MLP neurons of a small language model. Each row is named by its layer, matrix (up: input weights) and neuron, and shows model dimensions 0-191. Each number is 128 + 24 x the weight over its row's rms, rounded and kept within 0 to 255. Numbers have three digits each.
A block is one neuron, or neurons of one layer that tend to fire together. After each block is what it responds to, as a language model described it from the Wikipedia text at the highest values.

L4.up1214:128129090067081163099145113100166101113087104172102102102104115136103178137069125104142162111156132116130144141138146098148142145127085111097151131128142174134096127104120141116140142129150127117172132113091138158118104092088125145095163154133175114095150092093154151146110115112091135093160095078136153116142159151086160134134121135111165121107161144154106099171104139118139103121131187119123094119139109159149114119152140141136107125106129148160118183116097105133130121105076164132154093112066103097099158150143085103149137159120149170156133164129137070122136146136111113147
Description: Decimal points in statistics

L5.up76:133159143141140115090147147117127131134143093092148163124092125108095124107118131094104112177157094095139115089152122144111127153100124124159173104116102171131111101147101148095111085132116122114139118085163138138156121068151150143126181144110149080139152152182161125134111096092112127098148091100107169176115103143177165133106162119104137096154114089137135162142144098140110130117106142120098119127120110143144122124135151096158132107094154130135149128107123113175174150118124133154080118108120155153132135109099170139141083155090134168151117095110183114122127105170108134115
L5.up125:128120128130142151119137126146148068112121104172103079129155098123078148167133140124138143133127121112119144095097158131119110140166102132168139081172096151101119093129111114111179098106136147159120101098142092177121120135133124115167148096116133159149114098183131143170129157080087118146118102112124126108136133101077151122110084115155196112094129152150137155096116088125164169098109125141124180112128118140141136151121164136141121114134130101128098132151154110155104119125060084133128128113162097133137169159094147128129124162076162145163095119109120138134124126127131129133
L5.up356:104115130125117115094107124148150120134146096095124105117152110104114130186149122110092164131134117145116097128121162128148164105139135125145138122125130171136115134144093125133128142144076125145127100144109120126125149112124180127150083100142158125114114116138120110162102134098120111082182111133106154154089111139120192155097168130134152084152142144126121115123108137116143142145124111113141135111119123103138136103168131131164115159113143138154137131107177112151123163123132107154087122145128167144121119103142140115106137155174110152162080146130163123158090098186106118103
L5.up597:079116164072149079143121145169108118135120162110156123118098146066114127134140169086130130092134135179137108147129129133131111134144086127117105120165164122114134138104108120135135121164118134147159088150148121108139089135133171136113118119091174119117116145118143128133111156120110136150135167136141147097138137096120207131113101111109137106142128122115113158114121140110164101098130123150135190117124129134137170098152154132119173090125109131134132113162133145120179102096093117069097125094129117122067138155137155134093137118146108124104137151096133104115105118144091126110
L5.up638:104140143098167138170117105106137154121122134108091131138108146136074117121152179120126119092176106137111150131134135149151107145098138102136137092132146126135150105097102163147113107106125142152153144142141106141104131112118178142112180125073173154098111143158133137147131122120127111082134140085169159138108123134162169125106167133135130153135102148148109147141128102109130133105127155100144128124139067086107120116153152153168158130081158159145133139127123116134108100107102145100168120126099169152108149125121157140091148172160103154110116117076111110151135141161106109103
L5.up1857:114099132109131098136088138117142112076144115145112154109107111121116169115128148119112162131143105120133124136146117114146136121162124155155139122088152106071084136097145122110113094105151119143114098126188132157150125110124098134141153090145135158177121115141124138153145117113116144157145106166164133082111105158117150156110136114103088153121163089132113151103129122192145150116133122109153134102201115158138141140115144133136122058108087129096126164115133118150160120116128142145128139110086097104141149109123088145178111145124133174163138132167113115160090176158141078146
L5.up2290:131125142150143148159136134093086095140118126135166117127139109064091151122111180124122145108119105132135148137120134075096141161151122129172127124127139130141121095162129133122120121128110132116123163208161115159143123111173162171133104121128129147144099125130152119141100098109118110110145175114132167155154118130086113151103149137129130126142124135101140156125145110150157121159107152134168110129148115140135103083163130150130153156138090121126145177140123133105117136130128139115126127148128105127134136121084131137107129126112094177140127130111138124154109114131142117152
L5.up2674:091126137100079155154132127134145137108103098148157150141101117097088169137135162116137144107128126117096113128112153119141136118130079104127156154131156147076099127109148126133105146121145098129127126132118128176153110139156126175133125093172136169152132118134115153171153122089131154132140149139123138152099090079126129176087149144165127121116114149140122123117115103103169144105107121111138119133103133097125127107094110098165152075097108120099152184134123108172114156147123136134123062089121097110144158116171115132120138172125101126123120155116124133177131136168115103181
Description: Value-follows position

L2.up420:145168151119163139107109134155141123128095130093164113089138141112137106133096140144157130132126097115119108096126104097166137147167101147100124137156119151146100067099161152129092129134159108106130106165119095119085108114161113113148108131115136116150098166151124118152104150140119107142147103131105139127143115163127120156114134123114145083138077131123076165119118138138122115144103135124107145130149116121122099112146171137127151095148132092124098100144102135116134084137110147133088122124167121161078135145092112144084127116127139160129133117104118145110127135105164069091
L2.up703:132102140108160113110158150146125121113089123129162143126123141112144138173124122131117167101084129108114136130112151130169159097154105132151107145136132149115066076122125121144127138099160121142150114145089104175122057156112109137134123105105115119126099113164107113119087132095103137104135137124091133136135142118145167157095091146135161116124122102155133130117133129141101088141113093077091127149112086149102112118118115162160130107164152100090179155127132148119134102123165129119124119122183142123085191105110131121119157148132150134130145096160117166079113117097104102101
L2.up1025:128156147132103156134117146123101143137128091103176143144138103150094109138172139105124152123103129086123127148144134129118124083118140117113176169120169081139104083121121134145138137156165131121113145137115116138127106085121119103140106090095161123099150128163141099131177116132147118112116089176154150123149109091126133126082104143111169130114148126153142145120130112123108137124141131110098142087157117123123112145169140120196124122100129109093090133099129095147132129137125107127133133147155111133111057109116095100119144160108121093147162121085110148160102151140175108095
L2.up1224:136120112150052157110134140139151097154105115151132110186119120094120154121146125120110193122115123094137072110138103146123122088120102153111159136148153139133097137144159177144126145127146110140125097165099092137144083163116174167164109131128134161141108135078123130162105103126135121120148123135094153151156131119084112119110137139110128118109131124155118150099135106079112126127108124092071155102128147127136130185120129126158136125098106119132145140116138122109101151173156110102148110121178125125110113105116123186105103132108098127110169116106151120132114138146135137115
L2.up1362:121141167160163151109109098122131141134118120094163136171135140101115138132135133114161149109084113154135139124145131143134136108157133134167136139132188145080067093161102185111158112143147095160090095103100127125099088104128107154126119116146163121082092074144118117107093155112126113113182108144107126104115131158105142133104192115151156105115088122149106130081108138143130139117156118107111133166121145115106169115123122126174150121129122120141127130121107103135132108085136141106093125104122136154113167106121137152149173170129082148112112116126126111096106137170117112093
L2.up1582:126166114128152115133130159084137112103062168090157121152144119092139127105100115084120165155122104097103106121126154121152132104142114111171119125160111091118096145088149130074101100085144097117089095118155159117129078141130132120126095130120100113144111124111168110069157125118151141122186090182124148157126110130101157152104112105111091183156133137125151120122136138130132124117133101107110112116128123154138116147153130170123161150141167078126131138145143141156150138142087152098137137112144116156104157112133088111148095121155074163154148105137150154106100171078110118151
L2.up2388:085151143101141131106090135146141120134137095126112127115145094124105158140110159127133138160095123143131154148100099107186175113100120109090108113123075128144102114138116159131113134095107153107164115138119123151115103114154155135124129128088169103146117109124109114095086120131124125089117136122126131152121109125163148123109143153091191110150128097118138141133123133128111101087124117088128115159149126137090109095150192160145195136118123125150144182135119128113151118155127098119144122138138129141083136157164113139157162133146116150167141090159125144128094117154104051145
L2.up2555:085116157102134112112132152106143115132111138126160142133106142133076161167178164118134170098092134089129146103135168126129168094109141098122146163123143117107094115152074187140125170128156117147132120115138101137144094157184118136141114087077114100137097093165106152150157155101105128111114112099073133138163087072084130143118125086153159135094103129112114119112095137071129150133111116134088144170166092153146172131105104127166160110109137122155114119156140090150089138090151132118124128164158118142128111095121090145124157133111121085152165113110106146085110128113161144123
Description: Possessives after subject conjunction

L2.up13:157166166113090138137164144153152135150066158146155095147113141075113111117101155113107179136152113149137082115105171149125117139136112141112159152125122135086144123112100149150170142146118124150107112133151097156136124153127114205104131091109129153153116125153129115145146123113129113103135114126144133124142141110139114143141104128146110112104149130137119143123121083159146156136113144116083146163164131134127111173170111142140092136129133083109098159130139136121105133109111166137152125119103130123135138146103142126085113124162142150163142140160121102125101156088121095151
L2.up295:163116122074152119141128141153115120118091106113090133155115119146127106117136132113122091090126142159169091133142128147140138127133123128143128157094126121137117141098136163128119136107113120149127138126132140178123137092159193181133100135160191096111130129086138160130113118134102109075122134107106131147132144149134132137079159120163118150117151084125096136124164183114145149095154175134114114126138072110119110089163138131101161117136127114127185127131086164136153120127094172119126108086086144112137105125163120148098104131080109124169139119110089117115141146142116154167
L2.up301:146128113111157132117164125141124129133105151143175131138132106105119129114177124086133177138094060123154152128095134130151109122134109126101101157133101117114105116144152116145133138130105121198123107086164157152114087118122105140140170107098137104132089137160144119169103163130133096145141128182151174138135126099086111145112172093119157089105133118136095113112104123114126119121095100091151118152110129105125130111162099190108107115123108145097149093150101137114186133107114120117166104150139126179107150108086161111103124136142116112128132130139063107143063115121122104096
L2.up882:099114105085132136175140114145121111111112116131098155128144111109100131150176153102101096146134122141154122131155128097169147119142109131096166110145098130109120124116104150128117157106126157126155147081097133177121125134152130136108106119119173103083153108144128167134112123115119120116116117143132155103109150150153151167122127161111164075116152139164105148125141144107149143156145165102149137165138118100150071119170108149141147080093147076118109137140089094137160134126082141131139113104115144102093176095128123124117153168141118156146125154128149135126122145108121145136
L2.up1299:095139068133130097199137122170137108146118136147120141085160124136130120129128135123088119155095125136134134158121144186165093116141105124110142135122087128100095127156143145133144139158116136150137149161146117144102132105099147121117146114127102080092101154150086131172111132125091125065131145135099133133172148108146127125086157151154111128125123148145100126139123123140136122167088170108154126130154122108117106085161143156081134061134133084107108125132126122110156103119135143120122122109085131153082144084159104112091146156100154145139132082116112122111147156153139130147
L2.up1957:140114143106171131163117159156125154135097094125117097115134102096116180185158174108138121175097174163134140137133139156127109110173136122160118110128126141145124128081118108131169103144141143166118129099128118187129091120166148176095164105135184155114090137144117123128127147143082131119122117135124164110150108098164158140090137149143148122126146151136145173113127120153131155112130125121101111163177098108121112103149172098125185159108159138098133182115097128148135088062136123137159148080089131098123141120130140149103111140113126112147133096080125094127132096155116121127
L2.up2048:154160138155181123127121132132114139147130113138156164116112153118119158128149132141130147141155151106144137142138120121112138118113154135157120163161103141149150106104127168125103132149157163150121087057127125124105096111126124162121160104116138140138106165133124113169107141166106143089105118132080126158152161112131119136122114119105162130121100157120139133121151101181132077121121143106118106128112117124125073136157134170143119121125123091124163135112128112123123103124137133097110115151138122126123164135143130076117117105092119100127137114087114137136115148095108104146
L2.up2370:103140095115116091150153119189117146143085102143141168083132158129129141105170119128158127118107144108152122143121112134082184167124092126111167173159120092120092144119112104087130091187127153160151127101161111161130093146148150152136155149109160161107089119103133128149133145128132140109149123174138155142126109165099149102095146122154154094144110083121131135130113119081130118135157141147152118081220115121138106146122123146119118160103091102117142169179153114107165120067106156119137106158129086118136120115141174137111131158119112168140104085126125137101088174132098135146
Description: Templated data-list tokens

L5.up230:163111133099123124105104125126106117079107113104111106141158148107154136189136129133148154082136127139137119085091165166138122095180076141126184103149153170055083109133180101116134097146149186115120101165120145125114122126115131114095117126121161163172121106190157134127152134138152096138119115111096129099134126142128147098124122114104176115209135138081105140096129120157155166125116138124111173117103110110130106166140125146141152104123170096176083141110128106089140135130139131149132134110140132171140138110153107152093142162119124125121136135121103188125132145095109085063
L5.up519:134114129156087183158104123103169155131110132120110127141119141089105112102091180136128121127079155079142121085136098142129156102096109132139105126119119149142110090151150143131148100140093120148120145145140168139101104135140110146118131073152168096104109093154161140142141122119163151108135115141121146123153092135082128114137121100159147136119075124076119114080128094135139145129133152138072140125149138125117089121145121145163145107122102126124157162137129115112136112121133131129152110151114123158107116095095108145092129120182123133158124157125108145127123154126069147146
L5.up961:154126119123091159129120136102118148127070107136104133126126116107138116158110125139093121118084107142137131129139128114135139114128145111122102130194116170103108080092161175129133119082122104147126123152124100154132069128122174138117109083104152099151159134134127110128157128116108099115134118205115128113091078135112154128127115168110139106135098120125148135138138113137137137142160142095107091133086115119120142148155147153145134086135124110146156133133134145148101124085181094111086121143120149156104163097151125088119109190082147115099128161104120134121128136125077111126
L5.up1167:110147108124104139141124135118123158150118100161161165154138092081068122128088122109107165142107123106114129112096134140154170103089087138135130111118141135104137120106131143151099119156110157141168105139125084148113146115125154159085130159132174130136130140118160123139132109108092153106131138115100179120118121115115100134109082098153188118144093145122187142092094105114127106122074138064105113138136104094139123130141142106103159084114115137142129204154129112148119157174122134067137106146115135131088130137139100102101088142114121138163096157121150126157095134093085125100
L5.up1226:145110100106103145182125112072164120148136111134144133141137101107106127142136147126143154103098142091114127126127164177102105102126109135108135139163141128092144123103138179140120162118183151135131119117108150144148072158098135120135079161117161088101094103132126138137153128152149111118152144197127138146156099127105108110127110153087148115138162122114136131117149127117150103148058115072099136155097153111139109133178143100159123133062128101129134160130141103144130143130160125102065115157166124144111170118173155147110124118097130132158128162102112138111143151144104113101
L5.up1636:140144118144133138152144125093146143161151142122132140165156146142142095114068119124143154130095166128110076100099184123107133122164132130119159172111130144094121105122192125132162109152128150111128096149129169098117117142149152120111125121096186140157128115089145108155126110151150118127120138117157140137124045121128108102124119093123150141137117131107145150084129120126159096125083126079093152153139118112153140139183144118145138130077116092148133128146124141092150120126154084147108133144138143156084106104120107143082135113144083144137145141115089147109107120105102143139
L5.up2506:179143137149117137095116155107099129112103116126112126175139097152103132161129176083146144145078131131170152150113120111135161093111103130091117155138179144101071084133148179108122134099106129120114083098081156155133074148135110143149126125121140177135143118112114108147085116126117099134165129152119169129106115087102126103108118112135158130152079113139102136107128137109167078109134151063092109128120139149098145086144111151153125125100099095141155131119128144133160127147158082123105145128121112125110133116120100110122173139139125120109160121121110153154115123147120066126
L5.up2659:143151083145095136171144116111165122121135100126146134135150097107120148134158165107148147121115142123123156091114131136111162115118067101122132166109086142119106126112158111124132137149140162178089173141067120120166099106160135120130134140124178117139100135125124117158123116146111161137158171209098156141131111122094146124103112120114152117113166161154121144086118141098124160116108120081065110158118108144118108134139125118146099117115143103107138156137116175097101102082113090114105121163133115142075153112088096140106121139151154095118137134167101158167149108140135102097
Description: Infinitive "to" after attempt verbs

L5.up233:153115120103166128119138138113152087109109103100176095137073104113107163126122111090124195169105129147138126121110083142153165121099111105145168085143147167110117110118113112162137105131103149139138096129137096170099133150128148106157084127104150101150098136147144105071136134122107112120150116158073140127116111174115150160082093167110139145116119151146131123115122114150123127126125133115171144123157117132116115127129124150132124152143166108094080119101142098128091144154089115104134080133155154093116121119155122154142102154179143124142095123122181138121136103113131148160
L5.up672:122141151149155119145110124149158121136147080142157171148124118129128129165146104092127148105104112137159098157080146090148105138114143129145137117105108161152106097128119176131125126140119116084114088127124103138103113103126173171144112127129133115091107148094163152062113124118088150111096161128119130135149151104102163187092156145136144080135140142154146151157130101149121113123152180118105136140105123131156127096161159114134130126076128160097091156142147137142140125153149120127136109168101118107134175152106163154141113146134171108166093111086119131123118106131158130115
L5.up1486:145134130124129121156136132108171115112103118120170132120081130118140131096118108100169116132184133130123114112106127082157111128145135148124145109149110136060132129142141142139125126052134131103106079145105117150118092124122113119139111131127151162184122154101127115131117175161086140125144153133138126159106094148133156103144102153129148142160143150122119170130132155115126130133133106098114127124142100101125153141124145145137120177130145143157104119121142114147138112121121137102158087095158106123131150149159124121153111092073102112158142080137124117123101134143113071173
L5.up2067:129178107146126128166151116109119143146119132091134128156132143141122146121129155136119164127135133125105124167137144136126093120118109135128088105136112148097087140119094155114140127093166118183116096117086096136134156107145135144141159119131146110119105126152125124086107109095144120131151180154105153143159124146119190147117114162106102100149116099163121109094142101138165079161124140140135166108101141107125149105143098094110093100128148127119093117138124109105175106137132101115113133172101130124107118128134137142112121143152096161145133097094119145126131126197112145077
L5.up2111:147109110156093130133158118132189127157136083143100124162094146116144136139098124123111194096132127138144126133138126132139098127112124128111108134136125139109096108140099149126114129136136119127118107133092110154129137120125100219123119139141128124118082131143129123155118130100123143114143128101105123144110115104131146133140138129130086117119134142124125133102137103168122117116098151127137134141108147101158126177158145140108120092122122121163075201114094161180084122132164141101128072153132154124115107129159126119087148153137123153138107114115097110176121115156139146141
L5.up2425:119131098154144135136128113145173134110120118134154114166117098108128122140092148116133144096119121122144119120146168122152149128123118130091143112133155171117103110159126136143118110130134077113111107150155071135129142100113165137110089078113157108136082066125133127151144130188106076131108112141116112133153094132132131130157124131102152108111121150115120159099078106128126115152099208080116123108123141113094109118123132167125134124159135116107086127132076084122144117103120124122141099125102093156129103106167154168114127146131138124122145105088132124135111135143123114111
L5.up2518:182154113119162121186115134110150160114133076126133106148150098133130162132069123105102123132081146108105109130118145110168130115144078159093194127135133138136109133145117174160126147175123127104154112135138124180159140122116106136106161104105127148094151136164147096129112135127195190125156118178114148138139112148155123115124086139110132131136124166108100105129090128115126095112106102121142095151154098152150099090155110135132166159101111113151111118123098123155146140146114163072108125137120130125117099123124109150123076115132082135114130115138132070095076113132124148170
L5.up2633:146112137157111124104138140120144124166105107142137129134120086137135118153143126125121164048133118122160135129134145074134140116103112131135132121119127142112123094134147169142123132091153118084165114151143082160158111128142155114156178128088157111132116123121129133091158102144131123156143143110127116130178103151109099107105132129142128130070095169152106130101134161150143076161138148102117099131166103120138119136171116128135144120129113119093127132151134063134134156121146127117146131156113113124078119128119116104120109118119092140128131117098157129157121185144138099117
Description: Separator after table numbers

L4.up20:172122181140108126124143134130138107098093110107125142138149119085146141174109118098116135143102106142166140101086124080124113112160161124100096113104172116098126128139098102128126104084132114125118144130089167140100123089089187185106116077155101126143125099109123114115117113147090144150104111153156135138112143092148125129120109128138129143115133128109102117122074144177131132129139133119108093128153132131114115084131139138138142128135129162107134107135131153112105144130142141130155137094113113106138122117204115104125099112105160161084155149173145114180096129118101141111
Description: Technical word continuations

L2.up156:105129162102096101120120093112121161131097135158161117143132143113121115117089117130134176124142095149146147133107153122143121159137091148153131127143119117117083143118115109175106156074132132095155122150134095173109136123102119133142110121146152137136133163108095115124083167114128100125147136122127158162112132095112114123136144149104119104087145145194131173118158154185127136161063146084128097130151115096116114099143127168097124136121145091098125150159129062115141131128077158112121113136129128122118134140146098163087080120127144139154160085134105145162138136133145132128
L2.up180:111145137143117147128157140139176110139125112108077131138115130138151110156113168128084178162120093120170107142095123142165141124134100119103118120104142119120105129133139108151114163122113134088156135112162114142107130137122170158112120139124173087123063114126147133109094086128091104084108095151124147147132134123161149125131129148102150082084152119159148153155108100116133104150114141136142159125144144094141111141181100161135109126141128125080136175167124102117187152120113131118155105157114161148061121147135096108101100137075163108187087115111115094179127087124134116128
L2.up331:141172113104083083168118118127158123130070093119120077114090140138085168125092129092151133120127112097123150122115114104145144130126102132097146155169150146144105088161133098113086138119124158081182152121128105123150165125140132111129142132095154121148137114125152151082144161106102145102158138117138127129140119125134107113109106092071142162147111148137118143128089116149080133131116110071128133107158109137125160146103147140121139130127122111135095183143143130103132130159122093088140063141182139160127069127142076092123152159130137115161138125104127126165122129098087149142
L2.up512:107119101115116119148130088128139176123084079155108126112139120088133118106098150105131146111127158102146119121130102108103116152108076154127147138134129150094090121097080135144083163129094129096177117118131080123124115137082135143136166129149184103120097148103137112112110095145113120066182132137102130167128126131106126095159116175124118082104147145121130127140080125114104143147068143126122125112152156114094113157151120165123120127096111097116164166132172091107152126118112137129110077139163093154128075145136138113083157155100109145143132108151109103125122155123156150166
L2.up1384:136139108118101114144147119143171127111104098116106113151106084135132148148136123139130128083119139131150142126136112133134117114137152127134175125142156144083125141195137128153125117090139130091111103116130122141140150122107182089154125142153160108140144120095102132176135140106118094099144105107137110140130098123152089127149132122078138141082167153135135132166080155140092136151127121127095148114130145086143113133184120130138117117168087106158084118095110132150102150101124135143163087135118122160136121167110123102133143151097140130120166104088139092184146126131123162168
L2.up1772:121113105128139131157151128118077137091125132169167151118140121101114156094125089148105117122144092130100131103083134078088149103157154140067139111114059132110174164163128125139123136130129152097111123118150094123137123135081136105133140146142141110156137096112121125176090138112084138089149087129120150179119141138120131096135134166119141157118152130168192158113121130124112100124125140071151158131123149143115100113189188140099146111119140156141131158148153105160140119089137138117139148127130125163107135172130112131143134112119144146145140108118159142120122148146145095110
L2.up1803:134158118098129153150145093153113131108074128139140127157140137113133103109114129131132158147137137180181111152103141136113110150108113118097160124142108118076130106099143117175104161133073136103113092122117114165125101113118141197163125117116155091099102135103133145154119121165119127096120146130146154139103141083118135115143154113123177125147147156116126106147129129154144110165059155147108117145103118101140112097140117156137121045119116169089136134125098090124155117138087145124130109114135113115117114110144121141134149149143120140147176123148110161164133137114126173145
L2.up2039:094169128136125070077143107147161121125100098115155155093120128117107117170104139154118136130126124097154139093054098143132149140095153138106174127113112145127142128195128102105117151138106152076153123125125140131092110150156135101135101117155115114124104119114130080128162146148099115109126130134116106145163110116131123131098123148115147092098109124116114119120104151119119078130082126117104151077111124108110123126160122083093160112151111116154083124125143136104126115139131093139116079174129133159133087108146122110156167126142153139131154086103128146131121107172113129128
Description: Numeric table column separators

L4.up91:174130171103148147113112143112144088141140118147074133135082142108132142124095126072092135164143153134119134132098141136146068120128130120132123115181130116131130137117088131144091123095125149076133104096118135121166090143105104122074168097129109090120096142099123120103111133148165093124166129103100134140104107116162149125118137184131152114142178139166137171119127106165129115162093172132137104150150128151141078128196169147115104143113106088099111134142142103125149161131115118140129123159140128175139153157114079074149098139145127101137168094111129126148115128121149109137
Description: Mid-row table cell values

L4.up2065:136130163093076115122134157136124145162083106137115091101140145088088145139102163100076155115092074108143148096117156123141103118132089150152124097170145131104081122133127128122107112112124134161144106132062115152120107132167150128136112107105110146158103132094103137138143152140109125127150099117163150143149137182084116076136099115137087105145129116120099133088128141167125143123084114115104097115190166151149132157130148093135111110090158124154121120166118090150090108102125146132139141088160121153110151111112144145093175164147157101157153121121093138114103135144151122126
Description: Verb phrase start